config = dict(
    intermediate_size=1536,
    norm_place='pre',
    rope_theta=2300.0,
    qk_norm=False,
    tie_word_embeddings=True,
    lr_mult_down=3.0,
    dataset='wikipedia_en',
)
MLP neurons of a small language model. Each row is named by its layer, matrix (gate and up: input weights) and neuron, and shows model dimensions 0-95. Each number is 128 + 24 x the weight over its row's rms, rounded and kept within 0 to 255. A neuron's up and down rows have the sign that makes its largest values positive.
Before each neuron's rows, "fires on" lists the tokens most often at its 100 highest values on Wikipedia text that the model never trained on.

fires on: " a", " =", " American", "\n", " of", " English"
L3.gate1181 [140 121 112 104 163 105 147  81 146 107 112 136 171 117 110 155  86 145 122 141 165 115 136  98 117 152  94 165 106 134 133 133 125 151 121 155 121 110 145 141 158 131 131 104 157  87 133 140 101  95 127 168 109 144 126 170 178  93 140 133 105 130 145 153 103 134 126 135 139 130  97 106 115 134 145 144 157 141 132 139  83 104 152 136 139 121 128 117 129 113 165  97 188 111 119  96]
L3.up1181 [ 99 112 160 123 122 115 122 124 136 117 166  93 127 100 151 122 126 190 106 134  87 120 143 147 158 146 157 108 135  84  94 166 137 106 124 135 124 133 163 128 151 130 106 107 127  96 158 134 129  92 113 118 103 120 102 109 141 104 111 118 127 113  80 148 141 120 124 136 130 133 135 115 154 116 163 113 202 105  89 160 163 122 133 165  81 121  82 147  92 158  71 144 131 159 106 169]

fires on: " a", " of", " an", " in", " by", " the"
L7.gate953 [124 113 116  91 167  80 108 122 132 103 138 118 117 123 132 136  51 137 127 140 133 111 160 115 160 150 144 130 123 191 118 126 125 152 140 156 134 129 145 120 156 131 111 120 128 118  90 104 134 150 124 149 131 138 129 126  76 139 166 133 117  93 122 118 151 133 140 139 119  91 148  91  98 133 129 117 171 102 108 151 136 136 129 148 119  70 148  96 115 141 114 118 112  97 126 138]
L7.up953 [113 140 109 159 127 114 155 133 120  59 146 116  58 114 155 112 125 121  96 150 163  85 167 152 136 181 136 148 124 133 140 138 116 124 133 119 147 141 168 102 139 110 107 148 123  84 145 170 165 125  95 143 101 170 150 178 159 123 123 119 152 101  99 158 107 143 115 138 158 122 100  73 141 114 149 116 102 131 103 151  71 138 167 135 115 174 107 170 119 165 117 113 155 104 169  90]

fires on: " this", " that", " This", " same", "This"
L7.gate912 [166  93 161 156 119 124 130 156 102 103 150 102 125 141  99 116  88 128 141 162 169 147 122 100 153 147 154 125 122 148 129 126 167  97 103  94 145  86 100 148  83 114 134 127 167 143 154 136  74 108 121 147 136 140 157 149 188 159  85  71 138 164  94  86 163 167 119 174  79  80  99  86 154 149 174 109 139 124 146 125 125 100 116 112 112 102 142 100 127 130 139 121 119 183 134 156]
L7.up912 [130 137 129 110 169 144 113 130 118 101 179 129 125 129 113 152 108 132 127 147 173 126 134 141 115 165 123  80 136  75 141 123 138 100 153  77 115 122 117 141 107 124 182 147 163 107 100 125 161 147 137 172 144 159 142  81  88 144 133 136 150 120 132 105 109 141 133  96 132 115  85  85 118 145 121 141  96  94 120 103 134 140  93 117 154  94 118 108 156 135 117 180 118  99 108 102]

fires on: ".", ").", ".\""
L2.gate1479 [ 81 133 112  85 120  82 114 141 133 107 123 112  87 104 133 126 135 168 156  96 149 124  99 141 103 135 127 132 142 130 138 124 181 120  82 125 165 137 104 108 146 107 137 170 129 130 113 101  56 158 121 119 115  92 144 177 126 106  96 118  90 104 136 124 121 144 180 110  98 178  90  88 114 131 115 146 147 122 147 120 147 152 172 137 117 131 154  79 133 122 128 107 165 126 118 115]
L2.up1479 [105 123 116 147 142 104 146  98 162 130  86 116  75 159  95 121 149 152 115 125 123 110 171 134 132 135 151 128 141 154  90 180 142 151 122 127 113 140 131 124 146 125  82 126  84 145 188 137  99 175 140 114 158 138 122 170 170 138 147 114 139 123 130 141 151 133 195 136 108 121 143 182  73 141 128 178 144 149 103 119 118 165 168  84 145  99 161  97 125 121 108 149 141  66 147 127]

fires on: " the", " of", "s", " was", " as"
L3.gate94 [ 96 119 112 121 149 130  83 124  82 116 106 125 170 135 130 143 110 103 159 162 140  99 125 186 120 139 143 127 122 119 108 129 156 115  71  91  90 133 132 142 188 117 159 124 108 117 120 126 117 127 102 125 117 152  97 112 132 142 123 191 123 144  99 151 134 116 112 137 132 139 176 122 129 126 151 111 107 146 132 114  94 124 146 113 119 102  93 142  75 125 123 105 144 144  84 142]
L3.up94 [152 145 155 113 153 162 102 126 127 104 176 120 140 114 106 129 111 111 190 145  84  93 149 149 127 104 139  99  67 119 164 138 139 152 100 136 135 148 109  95 152 103 144 100 112 119 154 131 135 129  68 116 141 108 124 126 114 130 152 129 174  81 103 149 120 123 100  95  98  97 172 140 162 123 155  99 140 122 123 108  93 146  94 133 147  90 107 115 122 153 112 138 135 124 108 123]

fires on: "\n"
L2.gate338 [102 108 162 196 118  98 123 124 139 117 102 111 143 124 128 132 140 108 164 115 104 143 155 128 115 150 141  89 107 148 150 166  95 109 126 148 100  78 122  96 171 127 162 154 134 159 129 123 131 128 115 118 146 131 189 137 124 128 157  93 110 117 127 138 154 124 147 120 147 137 193 140 169 111  78 100 178 109 130 131  93 132 101  86 127 135 126 153  98 173 166 116 150 106 147 133]
L2.up338 [ 99 103 132 152  79 121  96 169 131 163 107 138 116 192 123 165 141 124 132 163 108  86 187 135 130 118 114 127  93 141 144 162 147 154  94 125 134 134 101 163 134 144 111 143 110 142 107 162  99 130 135 115 127 144 167 107 160 146 136 118 113  99 132 108 124 117 161 116 132 148  99 150 149 133 132 122 161 103 146 163 142 112 132 155 137 112 164 119 142 121 127 140 140 101 131 121]

fires on: " In", "in", " in", " de"
L2.gate1084 [140  83 130 142 103 125 153 125 107  73 133 147 121 131  92 200 125 123 129 127 103 141 108 122 158 143 143 120 107 134 203 105 116 152 104 115 140 106 126 163 118 123 141 162 124 113 176 106 184 127 135 170 134 112 125 122 113 134 119 134 167 134 117 152 110 147 118  93 125 100 123 193 150 144 135 148 154 139 127 181 141 109 189 149 141 104 116 121 105 125 141 109 124 134 139 118]
L2.up1084 [115 117  80 143  72 125 172 119 130 121  97 111 133 100 147 144 108 105 163 115 131 129  98 123 100 163 133 145 130 118 144 169 157  81 103 167 135 160 136 169 155 141 166 136 137 163 163 164  95 109 103 109  75 139 116 142 157 111  97 157 166 124 162 150 136 153 101 134 112  70 126 159 148 128 142 147 141 146 101  84 157 136 154 156 100 139 137 126 114 103 150 156 120 117 113 114]

fires on: " the", " and", "Incumbent", " a", " with", " of"
L7.gate757 [146  67 136 167 132 144 140 112 170 140 144 137 131 130 129 132 117  84 150 162 119 118 145 134 116 123 132 149 114 136 131  94 141 124 106 172 120 118 139 153 142 129 115 107 127 132 138 163 175 105 159 127 106 154  99 130 131 124 126 126 144 124 164 114 128 130  81 150 103 137 158 104 142 105 143 128 165 131 130 100 114 114 120 167  96 126 110 122  94 110 148 142 124 114 120 100]
L7.up757 [141 154 148 122 118 132 112 124 138 144 139 109 125 161 129 133  95 113 128 105 122 144 146 135  91 147  89 131  92 108 110 123 165 160 124 141 116 138 112 110 120  79 160 114 108 114  96  93 140  96 120 147 154 161  79 151 167 164 102 134 158 126 122 137 101 146 112 145 127 147 132 116 147 136 162 121 166 103 107 100 117 128 161 132 128  79 110 120 102  95 147 147  82 121 118 141]

fires on: " his", "-", " for", " their", " its"
L3.gate812 [113 116 135 104 115 112 128 119 137 127 113 111  76 145 135 153 138 119 123 116 130 135  82 135  94 136 110 139 161 154 110 121 129  83 126  54 112 137 118 155 104  94 126  83 107 126 200 189 134  88 149 114 134 112 124 154 152  83 155 121  89 107  94 106 149 174  82 152 105 149 135 115 153 161 128 111 118  86  88 132 138 141 152 113 170 118 135 135  72 170 112 134 142 140 122 152]
L3.up812 [122  91 136  83 148 124 138 138  68 143 142 136  84 113 118 107 123 154 157 100 149 152  81 196  71 110  93 134 131 127 137 158 119  90 124 129 121 121 137 122 172  93 151  75 149  92 221 111 158 102  83 148 153 163 127 120 122 115 128 125  97 146 101  87 139 129 109 144  97 132 122 135 106 153 165 118  84  94 106 124 151 186 119 118 154 180 142 105 104 112 138  90 129 140 152 114]

fires on: " this", " This", " each", " that", "This"
L2.gate1154 [141 110 119  99 110 121 136  75 151 141 181 133 100 129 127 115  79 128 110 103 139 104 138 121 124 127 166 133 135 165 138  99 150 135 126 151 118 125  97 197  99 143 127 105 147 146 147 127 132  97 136 114 150 147 140 112 137 100 187 116 116 144 166 113 125 112 104 145 128 144 133 124 153 125 166 105 141 162 139  98 100 129 105 144 148 129 104  88 121 144 116 112  86 156 140 170]
L2.up1154 [119 103 124 132  91  99 145 107 150  92 136 147 151  94 143 147 111 121 154 147 150  91 131 100 108 146 105 107 126 175 139 148 124 118 154 118 109 145 190 132 160 132 140 119 105 141 185 173  91 121 136 145 164 137 106  93 103 130 126 135 112 134  82 134 108  80 112  77 116  95 116  68  90 154 125 157 110 136 128 113  86 146 117 122  97 112 101  74 146 150  82 145 143 119 150 138]

fires on: "\n"
L3.gate223 [120 109 104 149 131 158 146  98 144 123 138 146 102 131 112 100 160 124 180  84 153 138 156 150 105 128 139 121 160 158 109 172 152 122 132 138 163 132 162 149 134 127 118  98 155 125 136 119  98 138  98  93 115 145 126 123 121 118 156  73 148 117 139 170 122 110  97 114 138 105 129 108 145 178  74 161 130 140 143 125 125 118 145 124 116 111 108 142 158 113 164 131 133 133 178 136]
L3.up223 [167  99 144 140 117 133 107 133 121 121 125 108 122 118  65 116 148 128 152 117 117 115 124 127 135 114 117 149 131 106 140 128 136 116 124 143 186 175 173  79 156 126 149 119 138 108 137 151  83 144 102 133 112 123 182 101  79 109 143 107 172 114  84 136 140 107  99  76 147 114 133 134 140 102  79 120 136 130  97 108 146 142 136 121  70 110 159 115 117 117 114 134 157  99 151 101]

fires on: " to", " of", " in", " for", "9"
L3.gate1109 [123  72 121  92 129 117 106 158 143 177 152 135 103 168 156 131 128  83 126 161 167 122 142 116 153 144 154 102 143 115 118 160 123 136 148 126 136 149 142 120 161  71 120 150 153 123 133 105 111  76 148 154  69 157 141 136  89  77 136  97 147 125 140 163 133 134 153 126 128 140 143 127  88 133 114 107 146 140 172 114 150 132 114  92 129 114 106 124 162 167 145 117 129 125 121 170]
L3.up1109 [116 150 118  88 152  98 111  87 152 145 122 122 147 153 158 132 100 120 155 160 120 121 124 161 140 106 166 182 101 120 101 136 116  91 128 142 108 129 133 111 151 152 114 111 136 158  97 159 127 138 163 118 139 131 141 115 131 172 148 145 111 159 113 139 173 171 124 120 156 127 150 122 126 156 140 184 101 123  87  90 112 104 145 125  89 105 113 139 151 153 116 103 158 136 133 121]

fires on: " ", " \"", " (", "\n", "1"
L7.gate224 [133 139 135 107 164 133  81 142 160  91 159 124 141 115 157 107 138 141 126 140 161 107 156 152 130 107 155 147 104 123 142 103 124 127 127 144 143 140 133  96 134 159 126  64 105 153 129 171 119  98 120  89 137 158 115 123 146 115 162 125 136 120 110 103 133 130 150  80 119 141 181 102 135 126 117 113 121 178 149 160 158 173 148 128 171 100 143  87 127 159 137 122 147 116  95 163]
L7.up224 [114 109 133 153 100 134 119 122 119 168 119  89 109  90 104 137 110 116 124 158 150 118 142  80 129 148 138 140  92 139 145 138 136 128 124 162 127 146 129 119 114 127 127 126 134 176 135 104  82 128 112 133 116 144 110 182 161 132 132 139 115 110 176 107 120 128 145 104 165 143 135 144  88 120 182 154 155 130  89 137 151 108 140 137  83 115 144 150 146 149 124  64 142 134 106 146]

fires on: "."
L3.gate861 [104 120  81 112 116 153 130 118 105 161  79 130 125 141  97 137 130 164 136 137 138 138  59 107  68 141 129 112 118 130 122  91 128 127 123  90 145 131 130 109 159 141 156 166  81 162 174 129  95 113 156 115 155 107 129 106 112 138 126 145 174 107 106 141 146 160 101 141 180 137 130 147 117 158 114 108 134 170 124 146 174 155 137 124 114 135 137  70 146  93 103 133 147  85 142 160]
L3.up861 [146 182  89 120 162 116 126 102 147 120 100 125 142  79 139 115 134 142 124 102 113  97 168 136 163 127 153 103 138 186 105 169 153 130 137 104 148 149 143 105 127 113 132 120 120 128 128 114 117 131 129 148 146 126 120 139 118  99 129 116 161  99 122 137 136 138 169 152 141 111 160 109  82 150 170 127 141 146 108 133 159 159 117 126 148  81 132 153 122 111 107 145 134  75  98 104]

fires on: "\n", "|"
L3.gate1276 [110 157  98 129 121 111 117  87 135 182 152  73 153 141 134 122 144 137 116 123 138 152 108  95 163 157 154 143  88  94 125  83 111 151 141 115 128 127 134 140 136 131 166 143 150 125 166 131 165 158  81 151 130 136 127 119 122 125 169 135  94 118 140 164 132 139 121 130 138 119 125 128 103  97 111 148 164 148 112 152 133  89 163 109 102 108 137 170 150 139  92 151 133 150 141 145]
L3.up1276 [118 108 156 140 149 106 112 117 158 102 117 126 115  64 146 126 103 107 116 141 139  96 142  86 114 129 149 137 131 149 105 127 122 169 114 151 111 120 125 161 167 110 128  91 141 123 121 126 123 156 140  84 138 157 107  90 116 130 144  78 111 112 114 144 158  96 145 128 127  91 132 116 137 143 122 162 125  91 153  99 124 113 162 130 162 136 103 121 114 100 113  91 116 158 115 144]

fires on: " is", " a", " was", " of"
L3.gate1134 [149 120 148 105 137 141  97 103 136 143 166 124 147 104 155 147 131 176 115 118 130 153 146 134 152 142 121 179 144 109 106 122 106 138 124 111 152 114 139 127 157 126 138 109 175 108 132 130 162 131  88 123 151 108 105 134 137 116 119 124  92  92 128 123 111 114 114 138 134 146 131 151 138 115 154 127 170 133 148 149 118 155 103 106 126 127 129 159 141 127 142 106 110 112  86 121]
L3.up1134 [129 141 123 100 108 141  99 185 118 106 171 158 101 131 145 117  85 119 136 167 143 106 134 148 142 108 161 133 131  76 126 112  77 134 118 148 182 118  99 133 133 125 138 139 106  91 109 123 117 105 131 151 109 175 115 136 149 172 115 119 140 135 105 166 138 139 110 139 135  81 127 122 165 133 147 122 144 108 111 158 129  81 116 127 112 115  69 161 100  85 125 140 124 120 148 117]

fires on: " –", "-", " -", ")", " ==", " from"
L2.gate935 [140  94 111 114 126 142  95 115 122 127  86 131 168  95 122  87 146 129  93 141 113 139  94 121 114 161 144 144 136 144 120 154 105 101  88 155  98 101 121 100 133  90 125  98 147 111 101 146  99 105 152 176 131 114 108 173  96 121 156  96 155 166 155  95 135 158 127 123  98 119 119 125 144 108 146 144 147 125 149 120 108 119 154 128 139 155 130 128 131 114 138 150 148 130 106 143]
L2.up935 [135  78 141 140 138  91 128 132 143 107  70 107  91 105 102 195 115 143 142 148 110  65 142 120 122 125 120 118 107 157 105 171 132 137 101 116 131 111 122 161 117 151 142 125 127 155 132 117 137  99 136 124 120  90 137 159 185 121 166  98  93 151 130 155  98 173 116 129 145 135 126 123 163 127 128 128 117 144 110 116  89 153  83 108 118 146 156 116 148  92 161  92  96 176 109 116]

fires on: "4", "5"
L2.gate735 [139  70 171 140 138 146 170 115 170 116 133  88 101 119 129 162 129 126  83 137 136 136 127 150  99 119 136 147 129 103 166 146 109 144 139 117 114 187 163 134 123  84 118  86 134 126 123 134 145 122 149 118 137 168  91 116 145 149 112 132  92 120 113  96 138 140 106 154 159 116 122 123 110 139 143 114 148  91 122  91 141 141 136 109 149 152 103 141 121 130 119 125 135 119 116 135]
L2.up735 [161 118 203 138 146  97 123  88 135  93 148 137 136 155  74 113 166 103 127 129 130 113 137 141 142 121 145 117 165 140 135 130 140 142 145 118 148 132 136 174 125 115 132 149 110 117 121  97 151  86  98 122  82 134 129 119 165 111 115 144 109 130 134 119 148 154 121 149 107  79 104 172  79 145 136  94 143  95 164 122 152 151  81 117 124 122 148 145 100 137 135 119 171 156 110 136]

fires on: "\n"
L3.gate869 [100  97 113  96 128 127 101 126  93 111 129 121 125 110  73  87 136 122 127 108 144 110 143 112 134 185 105 127 129 120 108 153  86  95 150 132 134  87 178 124 173 123 121 171 154 120 117 169 112  90 132  89 127  99 129  68 108 167 140 141 105 136 129 146 112 164 126 128 125 121 104 166 136 109 126 147 138 156 119 151 128 143 141 144  81 105 140 114 141 182 114 134 133 135 151 116]
L3.up869 [144 101 133 110 109 148  64 155 112 135 113 126 111 115 125 168  97 112  95 124 168  88 108 151 167  94 150 151 112  99 149 146 139 102 125 139 147 138 158 159 119 143 121 102 101 153 126 141 125 149 139 123 135 125 123 105 122 121 145 131  99  72 113 136 134 142 119  84 120 109  92 165 142 121  98 135 194 143 116 125 141 145 133 101 129 112 152 123  80 125  82 167 112 123 122 113]

fires on: "\n", "==="
L3.gate1205 [ 91 112 136 185 128 108 126 160 145 122 129 115 109 137 170 113 127 136 105 107 129 156  93 122 147 148 103 138 101 124 130 126 135 163 139 101 120 105 146 108  95 147 184 166  96 121 116 140 152 110 136 151  72 127 152 136 123 144 124  90  96 105  98 130 104 140 127 123 147 150 102 152 106 155 101  99 140 117 139 163 152 127 123 132 119 105 157 150 117 116 107 146 131 125 123 126]
L3.up1205 [125  93 127 169 174  95 179 103 104  91 118 119 148 111 127 134 125 122 126 146 119  81 133 131 129 122 115 110  74 137 101  88 130 153 129 157  93 123 130 129 128 130 165 124 164 121 143 126 111 112 106 108 121 149 131 110 128 102 170  95 127 137 110 150 157 109  86 126 134 122 120  91 117 131 144 144 159 111 118  96 135  82 147 155 149 169 134 167 118 118 136  83 125 115 121  79]

fires on: " in", " of", " to", "in"
L3.gate261 [149 157  85 119 127  82 135 172 107 193 113 137  99 177 107 154  88 101  92 100 134  79  98 121 140 107 132 127 137 139 125 126 153 134 172 126 147 136 145 143  88 147 142 165 142 114 158 173 141 116 136 126 142 162 174 139  85 135 161 135 163 111 116 145  93 138 117 117 104  88 150 184 112  98 169 137 179 122 140 119 124 137 182 120 144  94 125 149 135 126 145 163 107 123 100 127]
L3.up261 [118 129 113 127 100 106 150 108 100 116 133 146 125 152 119 131 118 160 144 126 121 126 121 119 138 128 114 126 139  96 128 120 107 134 119 168 162 106 166  95 140 177 116 122 173 138 147 119 104 117 125 115 125 147 153 104 118 111 177 173 158 112  90 149 109 142 109 157 119  85 122 150  97 123 161 116 149 131  86  82 107 147 170 155 123 137  95 112 120 153 108  93 112 150 126 143]

fires on: " in", " of", " from", " who", "Representing", "+"
L3.gate794 [ 98 103 115 113 105  90 138 112 146 157 167 199 116 172 165 166 133 110 146 122 138 156 150  92 123 129 134 106 154  96 151 123 117 131 109 147 131 124 132 136 103 102  85 158 129 120 142 165 157 112 174 107  91 114 135 118 114 116  97 117 118 110 118 142  65 159 135 106 120 119 128 139  83 130 154 105  84 150 154 134 120 122  86  89 145 155 134 104 105 149 114 132 165 141 139 125]
L3.up794 [ 55  95 138 136 120 119 115 128  96 109 134 153 169 129 150  92 102 169 117 101 161 101 132 123 139 102 118 114 132 102 130 161 157  87 154 134 122 137 119  88 147 128 193 114 176 120 108 161 148 107  99  82 162 117 155 130 116 130 137 163  59 130 124 175 145 150 153 151 122 188 152 120 143 171 128 107 131 111 124 151  83 115 130 118 127  94 124 126 138 160 164 114 110 148 135 121]

fires on: "0", "ley", ".", "ey", "mer"
L2.gate57 [ 83 134 102 138  86  74 124 130 146 154 155  88 128  90 137 136 102 159 135 117 151 120 126 128 110 111 103 151 114 144 152  95 147 135 164 122 108 156 125 122 162 132 111 124 133 104 122 112 123 122 129 109 100 138  98 174 147 156 146 133 113 140 150 107 151 129 133 129 132 150 140 105 152 118 157 124 144 161 137 133 136 131 166 146 100  94 118  99  78 129 124 134 134 110 142 159]
L2.up57 [168 119 132 125  80 123 132 131 169 186  77 158 141 104 158 164 153 165 152 120 129 123 139 139 175 154 117  96 128 147  92 139 145 155 136 154 128 136 180 173 136  94 136  97 107 106 129 135  86 124 104  99 113 113  94  97 146 109 136 155 107 143 157 119  75  91 110 173 100 137 117 117 105 129 136 131  83 129 114  90 146 136 169 146 173 145 149 118 135 125 103 162 117 122 155 124]

fires on: "\n"
L2.gate785 [ 88 113 128 113  88 136 116 131 121 151 125 102 158 137 128 136 139  93 128 133 178 128 146 140 145  93 142 104 113  98 112  92 114 125 154 146 102 119 132 110 142 121 118 136  86 137  97 174 117 132 128 122 128 129 106 114 110 140 175 104 170 114 146 110 100 121 136 161 115 160  75 159 149  97  77 127 147 136 174 137 104 114 134  93 107 117 161 123  90 115 116 153  96 157  60 148]
L2.up785 [145 167 115  97 136 101  84 118 138 154 143 106 138 113 123 202 117 129  84 110 128 107  95 124 128  96 146 122 171 163 116 105 151 162 133 105 105  96 155 111 137 123 146 112 109 136 133 116 105 110 130 124 121 170 101  79 137 148 135 168  98  40 117 123 117 128 174 109 148 125 124 134 114 162  97 148 140 100 148 148 132 120  82 103 128 154 129 128 162 118 134 116 159  93 107 126]

fires on: "4", "2", "1", "6", "3", "5"
L7.gate1259 [138 106 120 123  81 168 135 161 120 121 147 111  84 110 152 157 134 113 108 120 149 105 105  93 170  87  87 126 139 121 133 148 132 136 133 110  89  68 154 126 149 130 135 144  87 140 152 128 125 150 154 104 141 106 103 107 126 131 131 130 121 158 132 127  85 164 125 148 137 154 131  99 166 103 183 101 115 125 112  94 132 118 141  89 133 146 107 150 111 169 121 148 124 163 125 154]
L7.up1259 [ 97 104 134 128 120  64  93 135 149  87 126 104 138 123 136 151 103 137  96 108 119  92 130 153 152  99  79 135 114 174 116 152  82 163 100 154 164 158 194 156 140 149 147 144 116  88 154 123  88 101 138 132 127 134 125 132 174 104 109 162 140 132 109 161 139 125 136 122 150  98 140 173  82 151 135  98 164 131 145  87  88 133  76 123 119  99 124 119 129 125 132 136 116  90 154 172]

fires on: ")", "\"", "ly", "man", "ed", "ped"
L2.gate640 [147 160 128 136 134 195 124 106 190 167 127 104 141 122 125 133 128 137 162 154 125 132  98 143 123 157 116 152 114  84 137 170 129 122 124 162 127 121 161 139 207 138 129 105 145 126 119 111 144  79 167 127 100 123 140 142 144 109 126  77 109 122 106 157 139 135 125 112 127 147 140 144 119 148 163 115 109 148 129 110 152 152 104 109  82 167 129 124 147 107 113 104  91 129 144 121]
L2.up640 [139 100 103 129 166 138  89 145 100 156 108 135 153 138 142  76 142 102 133 128 157 152 151 136 126 105 131 117 101 134 176 115 190 122 133 148 124  91 103 143 115 149 120 154 126  77 104  92 135 147 116 111 140 155 158 137 121 126 141 135  96 126 110 152 145  65  96 114 144 131 136 113  77 119 150  82 151  87 107 155 107 134 119 100 155 149 116 150  97 147 141 153  94  88 145 149]

fires on: " of", " that", "im", " to"
L3.gate320 [ 93  70  88 127  95  92 122 162 119 126 137 167 121 143 139 103 133 109 116 141 106 122 165  86 136 151 197 116 157 159 114 160 124 112 148 152 104 131 141 106  95 166 110 126 154 119 142 138 140  99 122 101 142 111 137 116 114 106 115  98 115 113 130 149 119 158  84  94 113 155 109 134 116 151  71 160 127 131 132 122 131 184 164 125 126  93 113 122 173 125 120 111 159 115 133 131]
L3.up320 [104 137 119 157 107 132 158 141 119 131 129 146 130 153 165 138 139 162  89 140  93 156  79 105 108 151 102 165 156 142 134 156 136 130 137 152  97 115 182  52 105 144 155 130 157 143 126 115  95 188 107 130 157 107 154 125 101 125 105  99 125 137 100 135 108 127 137 115  97  91 161 176 157 181 172 109  71 171 125 125 154 118 136 142 147 142 123 103 142 156 151  85 127 121 124 135]

fires on: "3", "1"
L7.gate794 [153 126 171 121 104 125  94 106 137 107 126 115 112 142 132 171 105 107 107 144  98 117  97 116 146 131 158 129 141 137 151 163 123 142 140 158 130 132 127 144  88 118 104 112 181 105  95 108 104 178 108 128 124 176 130 114 121 131 144 119 124 138 163 149 115 153 120  78 137 129  96  93 140 109 158  88  83 101 144 137 152 139 132 116 107 142 103 120 134 137 152 107 168 112 126 106]
L7.up794 [140 130 143 158  98 113 112 133 120 129 133 129 133 165  75 116 110 123 142 132 136  92 107 164 178 132 109 114 120 114 136 134  75 123 132 119 156  86 139 148 143 151 145 126 116 105 131 132 142 136 130  85  79 125 102 101 118  84 156 144 139 119 130 113 123 106 140 115 127 125 128 147 109 114 140  90 129 134 138  89 133 122 162 113 141  97 110 127 134 137 159 149 128 147 144 166]

fires on: "==", "===", "1", " and"
L3.gate1040 [123 160 123 170 117 146 137  97 150 141 145 139 145 120 141  98 122 131 126 125 127 149 112 119 132 161 121 165  83 147 108  99 136 157 144 158 178  68 117 110 153 123 130 118 149 132 143 118 179 120 131 145 125 123 128  95 143 108 120 159 139 174 154 127 128 199 147 124 147 144  80 180 112 118 103 124 154 150 147 163 149  89 107 133 150 126 146 108 106 110  86  97 148 136 156 144]
L3.up1040 [159  98 128 132 103 101 130 109 114 117 117 120  93 126 124 151 136 191 121 153 112  93 169 129 149 113  94 117 120 101 113 139 119 136 149 125 165 151 122 109 150 152 155 114 141 150 150 121 133 157 120 117 125 135 161 141  82 130 125 201 112 163 108 148 134  99 113 112 132 126 132 127 123 114 106 138 148 132 129 178 165 129 135 129 149 169  98 138 115 144 104 137 144 114 113 134]

fires on: ")", ".)"
L3.gate556 [152 132 154 149 142 193  78 110 115  95 117  88 185  62 175 137 139 100  96 123 147 140 148 139  94 150 139 117 129  93 113 125 148 139 121 151 137 129 110 100 109 130 102 124  92 103  97 113 160 118 167 146 122 102 165 131  99 128 129 109 147 133 129  97 103 153 135 119 134 105 132 139 134 141 109 137 164 103 138 122 139 147 102 108 121 160 136 135 143 105 125  89 112 134 108 101]
L3.up556 [152 133 133 137 135 165 123 102 170 131 102  91 116  98  96 154 152 112 137 127 111 105 129 178 128 128 106 133 134 147 138 133 144 102  86 136 118 106 110 112 115 127 118 131 157 166 103 125 113  86 128 177  94  93 126 130 163 105 159  91 116 135 147 116 106 149  81 110 116 157 110 124 168  95 177 105 186  88 135 137 143 130 122 137 143 112 134 118 154 106 161 132 111 109 144  94]

fires on: "'", ".", "and", "en", "’"
L2.gate1129 [127  98 143 123 122 112 152  92 157 126  97  85  90 145  94 126 165 143 107 119 120 148  95 123 109 126 170 113 159 112 154 123 161 175 136 139 134 119 104 127 123 130  78 129 136  70 109 134  83 119 115 114 161  87  99  97 106  94 121 103 118  94 139  64 115 143 133  94 117 146 107 112 140  96 172 104  80  84 179 118 126 140 122 145 149 167 154 130  93 133 112 124 145 111 160 130]
L2.up1129 [110 144 108  98 123  63 119 105 131 112 168 117 159  61 114 132 130 168 146  84 143 119 145 144 119  79 135 165 140 185 107 130 121 165 151 133 151  90 166 142  88  96 144 130 116 143 132 119 139 100 142 115 149 140 122 147 142 108 133 107 103 148 143 139 149 148 150 147 144 110 142 136 122 150 122 129 151 121 140 173 147 136 115 119 156 117 114 102 124 148 123 120 192 126  88 143]

fires on: "\n", "1", " ", " August"
L7.gate974 [114 126  82  80  96 114 108 106 190 112 125 137 132  76 121 126 137 142 104 112 139 108 128 159 112  84 135 144 100 120 131 114 148 123 140 135 146 124  79 131 137  85 116 121 118 147 173 132  83 134  92 165 115 143 156 116 107 141 111 134 133  91 103 144 143 101 115 107 114 163 135 111 119  93 150 124 129 123 137 139 112 121 153 106 164 142 143 102 141 140 154 108  90  74 104 139]
L7.up974 [142 133 121 147  91 145  64  96 121 131 130 119 131 113 110 171 132 133 127 140 153 110 145 103 131 138 109 125 129 128  97 117  86  61 106 145 153  64 141 109 134 140 151  84 127 128 115 118 106 118 121 136 131 118 161 147 150 137 129 153 120 133 147 141 123 124  89 125 130 173  86 176 138  83 150 123  89 151 116 151 144 135  96 115 150 151 128 127 152 145 127 121 126  96 108 121]